From a checkpoint of a small transformer trained on Wikipedia: MLP 640 ReLU, RMSNorm before each block.
MLP neurons of a small language model. Each row is named by its layer, matrix (up: input weights; down: output weights) and neuron, and shows model dimensions 0-159. Each number is 128 + 32 x the weight over its row's rms, rounded and kept within 0 to 255. Numbers have three digits each.
After each neuron's rows, "fires after" lists the tokens most often just before its 100 highest values on Wikipedia text that the model never trained on.

L4.up105:086136139134077129142086131084076113161126105070158051161125126126174094166146104115088107111100112110087095125151134209131151137087150125144074109128155138155172169130117193166080122173161135145092138115188181148121130166132128100093173115113111138108147155104172134127140142173128131091126066136163164123109091162141076111170158155099072074163095106165141128169050176133131169051139147165201114132088107117094111105140096159056108123125064127122092149133125130126115169138175127
L4.down105:065131082107125075077078130101139150089121188113152138092129141133089118081123091091122100137135156013115168171105135146137083139121156121171118145134116161106146113125120103165138116105130109125139103086120169122155161179151076077132155142110112123179121164131115197083126148137098060132117144173108168191136152174112157179146088139165129126103129183093127157102150144149156138146224193122114090143131091121129157076091055102099117106136109101157181132129127155186122112104079085
fires after: " in", ",", " to", " February", " May", " November"

L4.up441:124151170097087149132103094137110136130137110052104137115105171092149124138141128113089117143161064102091135062134141238133137144120146102055110131153119154148124117150160138163130096122143110139130115097172143177164177189111128113110129142115073131094115154111125132113114135165108182137128131184094100107131096155117153192158180096093079142134064118147215111116123158095123160081079121183096169142107123194149063040183087113129143076117123112095113137114160074134121142085120129
L4.down441:054153096144093116154129132199122088149181177133223143143157145161116170094168100137129069137131111120106123181097118145162168114108117116071082145083093124088092198159128116112115125126074133126174110133177116129123144159152116151078140126113132120135073088122147123134117128123131189151174111156152167093168136124148145136069133152107151130182108150143077189140096101111189124112179156111174190164164094075150167165134113152155162130117131105159150041168156091113119151103190119
fires after: "-", " of", " in", ",", " and"

L5.up511:142144114109171152121121120129070098120099066161081120116171123112103184143131129112096110113135105133197071131118110158070169134128104100082080104177167172161144094151188119127219093105159123163163124106098135094160142152144107178122122076155145108070128107095189103072131111149133110121150144181109116120186128115176149177118156160132119090108130129128104074210155104164152149169139163089130111201112148121102141124157119139070143113089125083153095096179158145044129129135074134
L5.down511:117118101062089103173114143180123092124189182082113119098155106153146066079102088151093116071143169140193163174101112081063114084135142118113106117186163118166129143162123175106186135175216141131082153109160179147081136124133154135105100092105163147103134131077159154129074104129138089134079100058103136108139146112036085128099159157089074186152133075124092145074138134113141128139110132101139131153085113108073142100145150144122142138112127098092089109140128119113157135155125128
fires after: " one", " G", " a", " some", "G", "″"

L5.up352:108082122108089128127125147121090123135051123087126129098107184123170108157150124113138076135105080101081106106163121158112097141143110151101115082127135162114153175120086158196148100203123108122074101126174174161163138156110126123089151130097133150092122195091130144143113172163103117135184110127067147078085077120189156134198142087081068078091077124138175149127137122140143178073155116119111144159118132134084118090126134159098156122077124077120112142055154123112058131100192160
L5.down352:128124120148033102051106133108098094136149163123138151075140163166137083176113099084129109098153116080129107166167096111131063162116189085114138152096113123102161125081164130112137132121118105130134150105136156110158119117168098168157088167179124130143121191168115144123101104157135101134208183114138097156113132129141166127078128095117200192197125117138072145091149152082118108155162167149124070139154144123177142119096108138088133098193058086118127166104163102149112157135052157
fires after: " in", " of", "estern", ",", " New"

L5.up322:210105126106154159146147127074110118123139082143144168060109116120139182125105112100134067119099113146115168166127129097081088150133169166118106067194103135176160129098131133083136070169114087141133100163143137150134159150089110149112172116067138185174156188094125211125129090154193100135160107139103091139100120087161102121138150092049103077141135139092134125145111177220154110114157122133134119173100101149156061114145094132115134086121138086148104174129085109075099145122137122
L5.down322:096076143097107084142145158175055099171145107126130146124109147147129057128152173111146156097082092159147133133096102170108115072133070131078156136178147128131109187072165152148126147131139078135120163128133125140159077112094079126154152055104157075151161149078121151161127070107097157084166162153125171094080117115075107156102131132107132077148083141079130128067122053127155141160100117148090087126128142094101195117133137116125120179150209085165157142114088083122163159149142111
fires after: " A", " H", " or", " G", "A", " a"

L5.up626:131134124148128193051136152158122096176116175107150137118089145128082066139120123151088100126064095087086099108180103129114117179088172131114121083174161138129120122099147144172140137066136114143115092165112140198130099129102135128069148074059162128078153150111116161175186105111099162117129150195117160145140069039150128150168133207133142136100056131099134107141152130144119127107109128138140152120124168158078130131114132147144080077079088112174110146137186109126110152142064154
L5.down626:167125083093079145171121141177076100079112100097144146127131216148162103128066159074116098117144065102123179119093091118104137165093155115112167187119167145115160162134115180101131152099138065120177143129170118107164141119071144133154177095124130101103072151177158153115163109122120090148133068132148096106127115177106162057135175118076122117123108078099161108119092117093138167113059102087152163126105111089157153196133147135120140106109169070143119084121104138184124123189132092
fires after: " is", " was", "|---|---|---|---", ",", ")", " as"

L4.up164:112075133136112156129111131165077104117132190141151141110111109158110100115155049095091045147060105112111092143105102186143136108124166139136107117129177135144142132108201207128098112081171078135124110151150164106149121094148150165100155128147150108091091165118152112124164129109048131154121107158164141106137104055159124124156139192122105114131123135149145127124131163133059089150134096191154146188172108157067082110131062117154080067137112145103153165149183124118171171099095165
L4.down164:116140056155167155122165136134145130164159136116128150133126092120114209135093112121100140112173079045127089097128102147098086146128118160115113123106125154144092140120121119076097191124146121212120150162149073086077106140086147145142109077116158124122136159205091155188148199137123074161102117108134112187112151147145156102119110161162137141093109153214153154080133181131198122105115098137085164052098091120115164119154072164141095119177114094133102128133144110182096106145100112
fires after: " is", " was", ",", "e,"

L5.up370:079087104136143110124135081150135102105076114076042158138106117075130076193158090158098074134163076097159110145127165130042111160227140086136099134111128170168163107101126115106143104142111094164089119111149156094158147137146115160104154153107105100102103152119146121135193118166085162125083141146126130075119123096181138148172171096087073112177102146128194121142144127145095103160104146131120161132153109096082094087112044123160112130121132119092123074100109126181095121073134106
L5.down370:177140109167121134170179143149115179116124224151143085161105068141152109143160116141121108120142102148139047116130120117141156149162090120101121149094174079136206138133146139059108075103079154106118093170151125123195149086126079133141124090105179148105145109173113114191108105142132173024150131113093080106071120124142130109107133164088087141189109144138148114179143126130139147087130155108122171078144132075121127130143121105171100173140136126099160125171213151148154142098124166
fires after: " of", " in", " at", " the", " am", " with"